config = dict(
    num_hidden_layers=11,
    hidden_size=160,
    num_attention_heads=2,
    num_key_value_heads=2,
    head_dim=64,
    intermediate_size=512,
    vocab_size=8192,
    hidden_act='gelu',
    norm='layernorm',
    norm_place='pre',
    norm_eps=1e-05,
    positions='alibi',
    qk_norm=False,
    attn_scale=0.125,
    bias='all',
    tie_word_embeddings=True,
    parallel_block=False,
    init='normal',
    init_std_qkv=0.0395,
    init_std_o=0.00842,
    init_std_up=0.0395,
    init_std_down=0.00842,
    optimizer='adamw',
    learning_rate=0.00145,
    lr_mult_qkv=0.5,
    beta1=0.95,
    beta2=0.95,
    lr_head=0.00708,
    warmup_steps=561,
    schedule='wsd',
    decay_fraction=0.865,
    decay_shape='linear',
    final_lr_fraction=0.1,
    batch_tokens=16384,
    max_seq_len=512,
    doc_mask=False,
    train_tokens=159900000,
    max_steps=9760,
    dataset='wikipedia_en',
)
MLP neurons of a small language model. Each row is named by its layer, matrix (up: input weights) and neuron, and shows model dimensions 32-127. Each number is 500 + 40 x the weight over its row's rms, rounded and kept within 0 to 999. Numbers have three digits each.
After each neuron's rows, "fires in" lists the words (lower case) most often at its 100 highest values on Wikipedia text that the model never trained on.

L2.up294:482408472486522584520476516432487523526511506517454494510455552432514505550511470504476485426494544480476455504546504473516468546526522514563464538465501543484506503494432552499461525457566522518541480484517496526558531517485533532520530401542617472523514517545481512476506546478526492443
fires in: "that", "who", "which"

L5.up313:553556493503502470547570506506504556548510498509470488460497555438465486518522529492498470474452505498577488496449527543499437511522585444396517552449539476503481522505470500535533435469503527529424573417501463604556521474468534478457537469518454456478515540444436465473482572475485502532
fires in: "many", "several", "three", "two", "some"

L5.up307:536429511448476466466544514507504509467473543506403557458457546427541484485496471542499583499509493501508522503544576564470473561563507482573490432500421448542496449520513408536487540457558537522468513527515518456538508444530533509520473500518513549465515555525444515486486478492478510551
fires in: "his", "during", "the", "after", "following", "for"

L2.up343:511440519551392452538452510431522498436476518499473545512495493386485428475506441521505521495476534493508517453526473552497522498501482515533522494479542444477467438510475462499515523509589575571473526543504557479460510494489417489523518455518475538466467463459530529422483578571439516533
fires in: "for", "in", "with", "from", "of", "on"

L4.up441:463468500539482496432483424452552508450500514573478422521501548403480521512498475547521550504483466510503530508543465492458490462483464541588557533474534538465467503590495457438443571497492536468502538451475531506499557509481518469476533493479535508482488508534505468434519515497523496529
fires in: "the", "of", "at", "new"

L2.up463:634461441486550551506528513471491445481515503547465456393568505462474518556510547522463547461486525469475475471488617427483481523500586508508402520472432551523478483446520511514429473516501470480494439525485520520622508503532443504459470441489540523568456507486516514501491514503520511487
fires in: "but", "or", "who", "and"

L6.up380:475441504499424518506423514477495578474470463537487499520451509475538542508445460502504507448513565497523523479488556518548536479523522517512531476515445471473526442490478464539484430419500467513465500519542526486471510472533458493508434445507564510497514537453513471468491501556504431471
fires in: "with", "at", "apps", "on", "for", "by"

L2.up46:603534500463466506501562502469504504479454489448478450524511449480552380489509544466460488455497563525494548459519547531433528494455592461535426555481401460485502489457487525562468517506552450504490490521518504482541412433497497526523544547480506548485568446525524464489555548460509534489
fires in: "after", "while", "during"

L6.up206:501438497541490521471555428475502523464496375491520538454555521447432447551514520559547517447527565438499441477539556500481542484461508456555493481521504463481504438520486480497506518396624506531428496527488499528538500462439473467470557415528513556506466472542478545452560534525527495496
fires in: "and", "of", "about", "than"

L5.up77:466490471536435516507544558454504411535453471501556437491504501504519436497468465482559491517489543518503541458536501506477452444471507462461547561494524526534561512519433459506484542493591579486509509498467552501544558488508586607563474543541501497539489458555514522390530472553464638472
fires in: "they", "he", "we", "lexical", "she"

L6.up171:523441498528451505391482490497461563456505501568462495497513545426504434545514517483495551521492523535523483465522515514492510534445516469522542506509457475429506414566445450552597521459474506530451524508453492497444500463458432473425535491519446504545538540455506529449483522512502494544
fires in: "on", "of"

L4.up296:413446573554480544432475461505511478506498537529510520545502550484475494534548491514445530489558514516504574458493454521557544490466449543562550514541540493537523481509485494498541473447459537521591464497507485540530464487486564458514565418614488458508489449596430531505496534548471451519
fires in: "was", "did", "finished", "placed", "degree"

L5.up9:531515500494453466477453513490525472480470519499500498517486509535464442493457443539481487497517497465553547502480430565520477533562553502568561530469550492448525508503444360444525527490501504512531528543490536588524434438499572518559545527519528511553551474494545474464455497520460529536
fires in: "a", "no", "in", "do", "la", "as"

L4.up163:509404542473483474477560468457483467523518479488479504446467491407481490486473518547557531485460521527514510472594534558522403472476529534553465468495520455524571501499502445518469523433620509460499508501521514568529537454499545501504499433486534571530501561503498486441498539524426556530
fires in: "they", "while", "this", "however", "after"

L5.up76:560440558466447522537522522549520417476491521494556523479499594477534492482490493532530496424561565466519528466466471557477489483490524497499491537440481486508474495583569507495448512409513570517458486524434548463539547493451505552570465469489448516523493506529601545486429533534477489462
fires in: "also", "had", "not", "previously", "already", "still"

L6.up178:424465479559438535446510501512497461444478501546515501469518527466480470501509491554515442538515487521539518439545491496484481507516470444541493468512501520454516459570506533503417478403528463551455514581473543494541567422453540600478514519576529495503522485593453562524487520503552457492
fires in: "s", "the"

L4.up295:499520478506501458492482532519551473493492541520426492411442629482419542481448486539486484491490444443537392509470515496534453505498493501475475486429501489520536554571369512521515467449571525481459518445499453548533524543503475480534482466569531422566499567476500532507531525562429529507
fires in: "any", "each", "one", "friendly", "thirteen", "much"

L4.up394:537467532495484511484531473468467469492529444446514516502456519473520378444556510577472542466513503523553565508502541559357449497518503512576499549529553492536518527505524464525442504476555547491483553557512561526536494480505436499526475427533534524501493544503557540453477557530454556487
fires in: "and", "later", "then", "first", "began", "next"

L4.up348:549463473511488486496514511438524491474481481573494384525526546451436501496460460536509500474485518531450550449482493475517467390509503479600554513425499514572536486507488474524525607512471573508485471468516513494466566495512462541545524515560511485545492475584516460494484500486467522511
fires in: "to"

L5.up297:513467506544538571510459472544492531438476509464517468474541533467438501541549501531496552483511529488552514455513471493547444473422469517454477497379570483559527486543502477572519495436572535505467569486495563486505492442467527493580453513517461597512484515422510532487516551576444501562
fires in: "an"

L2.up60:579430492492449507571546540499505532470518540471511499485506483408455540493517491501498537437455520480556498509520526544495481453489535556540525501482537505533522432482425419504547505466609570518510508503496544540496486461507526489529478447508501522505521540430568474490466590553455488486
fires in: "after", "while", "been", "including", "were", "although"

L6.up407:558470475540454494514514513496543404460431506541472493412487539496442427457476487508520564502513486566544546498507482469477524474523501501496536586527573496515590511518526482530540524445485499502464482499485486468465559497398480496497531519505463454434540460510456540411512568511503544511
fires in: "7", "9", "3", "8", "4", "6"

L4.up507:512444539524422490513510486497521505537501502543476484497452492429374477560495492478447511526475498488586490460527558574490529489485426633463591461459498448479535544516550495538548476597460535469510525432456543493511523484498524492454491481511501522507578514551460483511518549460467550511
fires in: "was", "is", "in", "at"

L6.up397:494436548551425479448457523483507446458486491499486429493500487470484506429439488484517490505503479575555543483528501606492498508498495523493488506477590484466524486463441481525498536456547489543487594465496593539468562473458544484553490498463454458526477497540527496479474484456427532506
fires in: "in", "the", "at", "a"

L4.up410:572489467530528601426491439531455521487470456564446463522513456455538523514516539482463514498482456470445515480457502570533501537424580468517502579441471487519514445560475525538437530458492564498472487547470561530465482489479522507483479437513535491536504545466464470456542505482559515462
fires in: "to", "and", "by"

L2.up125:506480522513491556444544459523529542506499443446510524503514486450490459478509506503461552497472503454444467444571516592427527493468547428512471564496429511466517448500531435540458479467508495508510529495503515479527553440431505489498511488563552547526508496596468487477544483433530504523
fires in: "after", "from", "until", "during"

L4.up428:510526514523445455422536501507520565515483488472456450494457547545387473539415511541546495513485466449529506505494463536488469539413514492447526547495557507451524466584527492468435472442544548479539518535453504527508473464495473534478437475563493486555524491555497519418487578530488529476
fires in: "a", "the", "an"

L5.up474:448525508404509517456434500443500499504480415519551531560509416398462531556508470490483491508561468521485522461516540531500539493491449575538531456490473505502494442528530501577496483438533573472535503481541549467424531510545462531563498503559522507531432524497509523418482505551458536506
fires in: "with", "by", "from", "at", "agricultural"

L4.up383:507493517500515536451577536509472410492495469569488471487482552425525453496555530487529463513527512523575467471499467522522438554484514514505470539483525496557578536473513537520453449526553530500574466529501531491555472466480541557441543484517474484529516469431445528517601481546481515460
fires in: "it", "he", "they", "a", "so", "this"

L2.up100:568478548500532558444549581544469529524492488503558477395528566478497515500528469501527539515527498513481438387504536543499475494528474525485480528455378524521524502493526532517476482450645549505495448517448563502558542456481475543570508445511486504568531511534470498471461492558472516400
fires in: "but"

L2.up78:528438561533476520449604442496471538498522541474382550498497539496444478489460536530531522489505481481592440521442506597507487559517520520504499488462558479528510502456498441512562432464538496460472539506468491569502542454499478495512524436504577532502455562527521528445523504453516510557
fires in: "two", "three", "several", "early"

L4.up413:573418505516516494517514502529455451476482494505475480356525507468494448424474506522477499486493460515519527446548469557568450460428485481493475503520495490551461513478525532572459401483560532463438498473490515558545481462472505493503480461436534527474551499448528517537516498510460515524
fires in: "and", "later", "2008"

L6.up387:492468511548495480571570489487569464505488517512502485452483532425446432498490527491523536447511551503541439492457501559495531552502562531504539516409524514456485527479440430535584492479511554545461581482535489547427477442478530474380489522454475532433532543484398571429517520474485508598
fires in: "a", "an", "1", "bronze", "more"

L6.up95:533497503478479529555571524446483494500482497570549489506474560458473478533499525561511503417525547509508476490505503512468444477538522462466547585406539527515558460447458428507462534524483495518523455472497474533541477445462601496501498505512434414508507488511488488481539558545441498533
fires in: "he", "can", "she", "to", "they"

L4.up30:470500475554452542446565519492467486504510482602474489459449499458515461473497462520522521492500539525493567457488506582469479511517573509541531547421475523490537502611506452574419511468524533484460484482514547482530516425496514524542509443463563516596528515549523510487435511501552605515
fires in: "to", "the"

L2.up96:551543416435484514448524436481470528475475443456526490521540445491554505491457505485532503498441475507535481465522504540434507512489565488500480556422507459437490484549466416466466454455533478594479469547530464422464496419523441461486479540528511517533489512533502494453561456512486580504
fires in: "by"

L2.up211:580484527492506499569537504426474498460511514481537469512533481486494482506451521467573504564528556459457525460472605534466514503559519541499534504464486490519518508415475445496462525505528519530531474447531558568536532545494496474531438510482543527578588513475497502422524561547474568432
fires in: "before", "by", "reinbek", "re", "reed"

L6.up96:405520484518538480526480484471501525472469520550498488504513551491474457474536554557453509537524469477509511422533527520485515467572453536535528498484610435444472542502486518501497547424573569535427468489485568505513574464545506486496449450551486541476488444491519538513477566470564475516
fires in: "the"

L5.up126:542416534457434494455532520432512519514480489494478546494522501440517532499475434482549552479504548461443553499523543527539553429500533508484490474472428432492592433489469462539491535509515510519400537425467465511459559485512497489555485504484521515498500521545547468433469503544451470484
fires in: "from", "with", "during", "by", "visited"

L5.up94:580460535448452540473532462534508488509493484466524417497481506508499414513504486500514473492489552529533494489485602580462514552492432545485483535454494512461579517486514460505501470450527483474540507503530612526538479473517468586564448507511486495571509462495475462513454565503455533474
fires in: "he", "as", "is", "became", "was"

L4.up447:471436483559425544500554479542457450458460532515412471479556502505560537441516507505495532530490473445452514543516518475527450501574563478501461488527524509449554491479535410499419541509534469490496474497527449532548492494498541555539507465526451466525581541509509489507512511523510466473
fires in: "he", "who", "do", "so", "they"

L2.up438:534480491562456576425474526540494492496491475529495477507511491504455479451463500494476514542515513467478500430527533531522411507481528507506484527474484544524539525444517411482478491407556499435448502566490598450491467441479581530534496514530527515577597443529507518495577456499498472449
fires in: "who", "may", "to", "ye", "because", "can"

L2.up77:538521558446482451513505460567470586431510472438451482467490542449475490481494446560488485552459505479459496523480489528463513513432513467530455533466491449453518456537482452605530491430513525524521516495526535440542493506491491526530487495516493494528517485482540565497527565514478511535
fires in: "by", "of", "after", "to", "as", "a"

L5.up174:481491464565523503564481530516580442435503478507480485510540501471523514528499555524544512474504496459436451509463487491490428491530516596460503502409578479498558477514489494512530565435502479496461505540488481542469435500521445506519522490493490473609467524455560577496477477511457479477
fires in: "such", "as", "name", "called", "to", "known"

L6.up148:558470598466379502511489532466515511509479526514554551464486570442468490481445522461509505516541526501521549525504475580489507496566536478454495422495450456387524480531490451475550517469546502514447519451517536536445506443530482471541494537535453526524459514480462451424496546503466556487
fires in: "in", "at", "took", "take", "follow"

L6.up121:514508482435478461521529526470546554457476581483433543485566629509466467521477485504545463468451510446504493524528490526578447563545523473433489488451501478460529488528461423462569511491617482546495579434508492502433505505502441514511499523549523522507462475443546476485499562494477474507
fires in: "all", "that", "each", "out", "because", "any"

L2.up155:545447524576425418481553454475497492508502586486404538520558508486467497484543536526535584498493481497498538497468551489458538508516510521522518521513532511514534481485446458483474435482507509507507458449470461588495487495462519459490505463531460533513511543590532469417484573556520467445
fires in: "of", "was", "were", "the", "and", "had"

L6.up472:525495549462500540529460634517515470528450518492549485525555476490521426471484487500513511524468536471472604472565488538476521455513522410489508502499502553542562508530543477508479527505593487561475594506527531480569484519479473542588471518493497516477464467482545581495494512580475513458
fires in: "it", "that", "he", "we", "she", "weir"

L2.up8:605522500517410472512492639470536470475493496527568481512482479503535445462489467492494548523486477519462436509544514514506448468529537573549550534488447455535494505589520510513483508400546471487433521544544534506535473507484522552551474478463549551492566478456555509512497512588452510521
fires in: "to", "not", "into"

L2.up130:471496464507481522470627514486492568461539465475537525483460529488417438515463526519500543491483501524584451460571502509533449601499472515431445557480506428489495534494487536563462476484550442490563520534478486482494535506453575547436462527502484506519531430516497504530498511517574588455
fires in: "i", "ii", "you", "families"

L4.up448:570471510437463582519577553544499521474464511514467494497506504458543417456487512514504527497457570520538495446504476464571448476476582435562531505464442461515559490533475493567514435447536478552441595456514440444531448490490492491518506532479528509507602410472484448506510482491503553555
fires in: "in", "on"

L6.up509:543472495488386489518500494426514505478495437481478496499512502492494495499537467549537517455515571466462496475543562545502535496489565479553522555466477475465572484528489428451496481463500496543476537521509528582445526504533484507511466546512465529560559611496550476446551509542422567464
fires in: "after", "to", "before", "of", "while", "for"

L5.up215:530532654491443499506474444537510474502484520505486470524491548482395470458529509543496476468508512528551445408583464474534499459522510536446475508430535493538549500486531438536499522407584472516532486526511541470499473510480542499485479532477491464499487550492533537446501567540480572528
fires in: "6", "7", "4", "1", "5", "more"

L2.up163:583439525552425496541575531455489552526498539515462416517432480471469453459468518491508568564486522523462511509496486537534425503545540449512547532499462536536502488393500473530513379464518505469519517401560522508482464489481519477462469534455562529521521557533490513410499513539514537557
fires in: "and", "to", "or", "in", "1"

L6.up454:456449503408435577534504438421500567501499461532473480513480568448497473470487507492553478466507549532579474505548508517498545528528500514555473525431568472517557475513449477468487493384543488534463427450441489583477457543495551512480495494491569559492523522459485540440499553509505543589
fires in: "of", "two", "other", "among", "several", "three"

L5.up146:516486501487510586447537442421491454461540518504379524444467530449461464470513514535501508470495476534622466484524526425484486529575591479565454532548482495534451554491427521518472481485550499548556586463455489562493463466482519537495536416517558471475510533532539513455538522466475499442
fires in: "following", "career", "next", "first", "later", "and"

L6.up385:476472499520528544464422494488531483471511521508470510463488580450453454519542475536485521457533532482545540496554572441490469562476486494489437492497513464504514474545473436554528500452518495499520555511533569509516500363540494513472431503564441567561496491464525509487461555586439521524
fires in: "an"

L5.up508:484459566438435507522474458493501445560502519495556454498495464492452483496529527463504508507476469555554505456542519538466449522546438534480467525500493474479566496584553541490500431439518531549544498551393511590481526529494537487464456523495523561540560545438453522474450522509437507470
fires in: "were", "had", "has", "have", "was", "are"

L2.up115:496466507518487519423481479509446435510451546504535490508475504458449484501496508522480500521592469454492507471474608605530466562458558518516466503539454486571590453475498473532496460496525479472463486554466527554556460488440564520562507503493514515581505559430503482493495508521495540455
fires in: "and"

L2.up98:564527470419515502520534564460515482516501523483523504484477529429533403490502467530562559457496518545526480477530536456516476451501581527566508525466483475519550470533483495498477487415577510516485469530506542497551500499469514515529460504465567557478551501393555478527504535554495645491
fires in: "by", "in", "after", "to"

L2.up323:514483502516534475502555493404524560488527508570405528454447546413506521555507495515507547483459491471433464488462536513545518501528634452491457497465450492480481543455381525558453485508517530480489549441508480538459510452483517510508530384510546507434480588539556487442537522475538518504
fires in: "and", "these", "which", "where", "20", "this"

L2.up217:499500545422503503508516500572497462559477567496503560465469500441425501484487435469523511406545519532603542551507483503566477538538507550493457578531490524526535499511490533460485512507537470492501506498458536479471570502499520518447534481531448518464584470456387510474488543452464525377
fires in: "are", "is", "were", "was"

L2.up418:514512451406521493444491533463518510517480550481473491472567508451547513487521501504515510478437502415493492465540494451480520442444608508519424536427524474537512477509502411508477531441523606543521501531449525450476485459510466492599465437547539565476464528451570524500484546546472563520
fires in: "for", "against", "with", "between"

L6.up197:560385545480438512484472473482460539424468525539486543499607445480538558448461437478536489481532543488521481503514586541549488511502519538462465473479506525481561509470547486448472456480573497525507444541466588525460510491480539517431498555533489511490521494513455441480546513494448518470
fires in: "as"

L2.up172:518497533404388493527479493502516527420529579450485541513476546520422455589481495483470516475482455444472484485462503531492529522492520523482551506482487510454521483516503437509510570502498528580553559505467479481438510477477457589540519503523466481426528526585495510459536548462451497391
fires in: "at", "held"

L2.up486:612480588538410465495443517495516496484494503496571433492493520544410447446427509539520509516507505436492469466478427560538525458468555516518460578507454509547453466480463448524474470449554584506488516457515550560498514477496483509482483518506502515487485497482517455491519554520406626523
fires in: "after", "for", "at", "on", "while"

L2.up138:489449482546487482491475511507516505515460543597516543492477560479503451527564462493520463521509513471496483501477528457532450469545544533466449523478504477578560531434487538468446542456569555481562566530498524501516461443457620604546530424537502504538476408510500556457479454461485493451
fires in: "it", "loop", "they", "railroad", "railroads", "we"

L6.up49:454521494490470566450494459560496494481470510504493505484550494473445417542457455493528452514481540475573487529575501494530463556499468498474538515449518464509552501567499453495487480508520511559520522537478560551476443494490561568474489469551522456559517495501489537492508522517477497510
fires in: "a", "website", "very", "no", "too"

L4.up265:491471575497495509443590449457474497529532481467535539469510442443514455519466457554536493434516478513489531548517490542599575560520480516505463558519450451533556487465445488493482450483556452513501473540493464599493498469545510526433540480525520531508522486528495521464468534477522548428
fires in: "were", "goals", "are", "began", "while"

L2.up145:622496530492378512495485505485519501484496531525490447528473517492502518452499443480494515481489560447544437471490530480458506451498573563486484516435543476526513437487480473509495449476498481430388537523529546459491567522480497483508499504499606485459459464512561513451534523489417613557
fires in: "between", "to", "around", "both"

L5.up176:499534552524441544471557522545489476519520481487553457488487536479432400492507480501510508552531462491618490477526507609452430555504493548449554530483518482491534517539385481480494491476607491482514511548498538550503425465479534550438474484502509529516544469549502551511521498522454567470
fires in: "a", "is", "be", "was", "being", "been"

L2.up381:573477516530461473473553538500464523528513543521509498510521575476513423534487515507524468510455533451428502446507500465480479517509540456503447492513458481460562486585524466503506508421533502520457460558545486507522431444454520456427562493519530541585488512492455516463487557523539507561
fires in: "to", "and", "only", "from", "or", "of"

L4.up271:518400547562466578431551518464456502536495491516484541480471494488533521547498488478493514517487474434472502486509485566572441511518508542467487566519405485523521451513528483524482458494577511486491478493491522597491546458521548508462459480511538550562506499513533493395431475562461559490
fires in: "and", "to"

L2.up262:526525505396493507546536536491505563400486460482501537488516582483472549594523498491460525531454546460537517467465519548516529538582580474546511512469498488415513501554482444503548521552579540573511523499498462537422472517467489486489541495519466508460464529486481518479516504518452501539
fires in: "of", "following", "at"

L5.up78:465460533483491505531476534438533476459523505510512536473528503450451494546523507505434506403493543392526499488546500636530490504540525476519477505452574489562470505479489463489525533564534578541425530531496499475417537350503528457525508455494497577520512523543561480540497462578461514489
fires in: "to", "at", "not", "during", "from", "for"

L2.up84:538482517488477553470541602516505530477526454497514485535519513486488464518515420480500535546492565487520447449497466503502528524497545525488488490519456441506513506517442459512517452360552555565482486484515614550475481522531528495516519490494589552448500544463522528501490510457445547523
fires in: "with", "features", "to", "organize"

L4.up476:448399474506424487478503567508463543495461529531479518484500504516508509548508455539497500502526451566468545412524529534511437499470483552481494471431523500546487511544510517447482535471492605537497532538483513433495514515474551558561437528573507525520495499530481592528502498505450473442
fires in: "has", "have", "had"

L5.up52:431508499460510470529456444509502540478536463511448415495544548453439466569528534523520507487503569398484450478469512516488566493539496547486546497441536473512603536569512425444484515421538545522523506466478517567538458509466517510486518501502469433531503532532409495395497561527425507470
fires in: "it", "he", "well", "placed", "served", "they"

L4.up43:481491505507426549483477512463504551504487498540479425516487547439473452537513425508585510413457493542514533490582474506529499509451500514592546492518466499437534437499452418575542479411482496512482560465506546502513550522517501485508484496545565502514501509512567465520461568509478535533
fires in: "of", "in", "at", "on"

L2.up194:513504503537479483521465514528531548460493516501487436515548526521470522503472521501508550556490467413476460483523471427518481473481480504505482537453458475432505469528547441510459466461453503535429434548495511574510526539530489466485466485476618534587535536485560501472443493567419484561
fires in: "with", "under"

L2.up289:543493487444546532534497403499548479469458480588459500496568544483518564522508524502482503496457452523547499482530510521514538478436569475524494519444499492480476409436412479536559505520472609551473496567453425505471525466431389478494516496508562528474505528520536498452473498482480472453
fires in: "of", "for", "between", "among", "from"

L5.up131:528498540399446525476511533508488537556472489483529517513522546490500526560498436444546567458451493460477516490538433540494495555472513495477514486466490470428558452490452389502533495501525552510426527441485562467426520518517514512569523490428519596426518484529566479483487563480455565523
fires in: "of", "at", "off", "about", "with"

L4.up5:510477516559538533490463537538536483515505523537476486430514578474476523545486511487505509508502557500452483477515551484540386466480606472543492546461478521542473511521416525466466477476480598457499542502516492486530483490467508504500435499463466521501548544482513506506554536529410494479
fires in: "but", "what", "who"

L2.up495:513432560513472566474533599557468511489460500521492490482477528500501501493479490536540428509580577498477540416463528509550379418458498502483536508430527537478532468528519500535461516494539473415504489508522486552538488469510518602451484488486510388511486503442521530514550492479449510471
fires in: "it", "you", "she", "he", "there"

L2.up117:483433489518583462459483474477500488504499499470506497550444534459427494486506432505549535475533505506494453435453492557462500566556432547486518527441533506503523507534530510485439532434586574536551481545472601541509468450509501557532443500534466458577508512422514551522456483553413503472
fires in: "be", "was", "as", "became"

L5.up467:485487472434520498379472425510494513449493496580493499481485550491459491482495516491512531426450491510524454422552500474531537548551530460602427522483478439518525452520455467551526518429551480542463533552539478538527508459496464529496507420539592526484521529507452534460511521477492507575
fires in: "of", "among", "two", "four"

L2.up271:561436531470444468530511471511546531503496471475445512466535507470493534476534489497527537479512456567445521482431516521533489488559506501476508525429473506450491501461539487471541478521563540564539442437419574483497540483486455486521531503541463555528504519502526499459404538549487519501
fires in: "made", "set", "as", "makeup", "gave", "make"

L2.up109:551431503534505536484511532543492576489511449523467492512593501489492515514469536519467458555519534465456440457507565515481541515472523470458484515437464468537494490542492431456442545492466490506529449485494526538566531564505554526510431466476480454495542528493460505500534504541550434482
fires in: "it", "had", "but", "there", "have", "having"

L2.up260:559532530461506552527500496565513566491497467505522443452550523452473512530544497470507566438472588472510476436547549501480545480405550502446492553406471499395540450527474476493520504435542459488444480607507518488494488530552507471438504473478544508471472500407499490556401540496477511568
fires in: "as", "included", "including", "like"

L5.up511:573516544419470510426479464485467476496512472469564514465475568514451456500500518525480560543520528432525487466500535526550513583562588485539424518520434543487603498470476466488455439469558516496470478448444528537529508487483491575462514393524463490506480516557412488431490488535493526514
fires in: "he", "and", "then"

L4.up96:500476485523537518493523503516502505469471520480497455497481538461534419507522429565544606487517523464543472453542479529436427529500475443487493542565559426468544445530508480535523487419518487501469511464533486504554523461478548483484470518511493570428566477473490524455500552501412518534
fires in: "a", "an"

L4.up364:488480544446458524462507480535554480464484478570525492513491543507472482537444522522488497507497594512511522438506509521472502558520526545493495512471443480422508457481397465516542442490536451518446500522601536571407448502512463444518474495546530537607503559473461480479508477583498567473
fires in: "in", "by"

L4.up68:552527506504509496538529437496512448484484478500485455486504507411448481545477485505484500449483527455518432440497537483509474535484556538548473553447505451441504424435457470567487509526497523507519511479520509497494564464460380493529483536563484488522581570423485497468477600531468500471
fires in: "a", "by", "an", "in", "the", "at"

L2.up319:490499512491535453464540491530540521515507513512516513446482501477445406474512472497513505516524619542558482414509476477528488533570452494465450585459548475527471490516539509493477427478539497523450504517494540531573546495493495477497567490552495585564512459450433557409467551512446491470
fires in: "are", "has", "is", "were", "was"

L2.up511:463462476509558591488556461477461446474521491514475468462549554477497480495501535474523520475482452489472483488571498430532444577503593553487408518444477520499531492476547480470491523453534548541524483531479554520562499511487530533480531541506500599491487459492470501530496494528520512535
fires in: "but", "and", "so", "who", "that"

L5.up186:513490517507470535551494488420502500470501470475526517507594536502447501540516476533522526422460522466453493417452457480530482577456537452442478627539502501507538507460499457520513563476490494536469435472470480503514538549478503523507469569496486583471594453524564495480553494532449470475
fires in: "of", "for", "with"

L2.up415:480469516534545536511457441491485510469484509449495462529513485472503449476560468590443524542491524471464570428544536530543431532527504491520442527493532524522460496471483506498506487506544559477542485487485484489539507461523511487528480465566418517527576467494481498449464483528536421483
fires in: "she", "he", "who"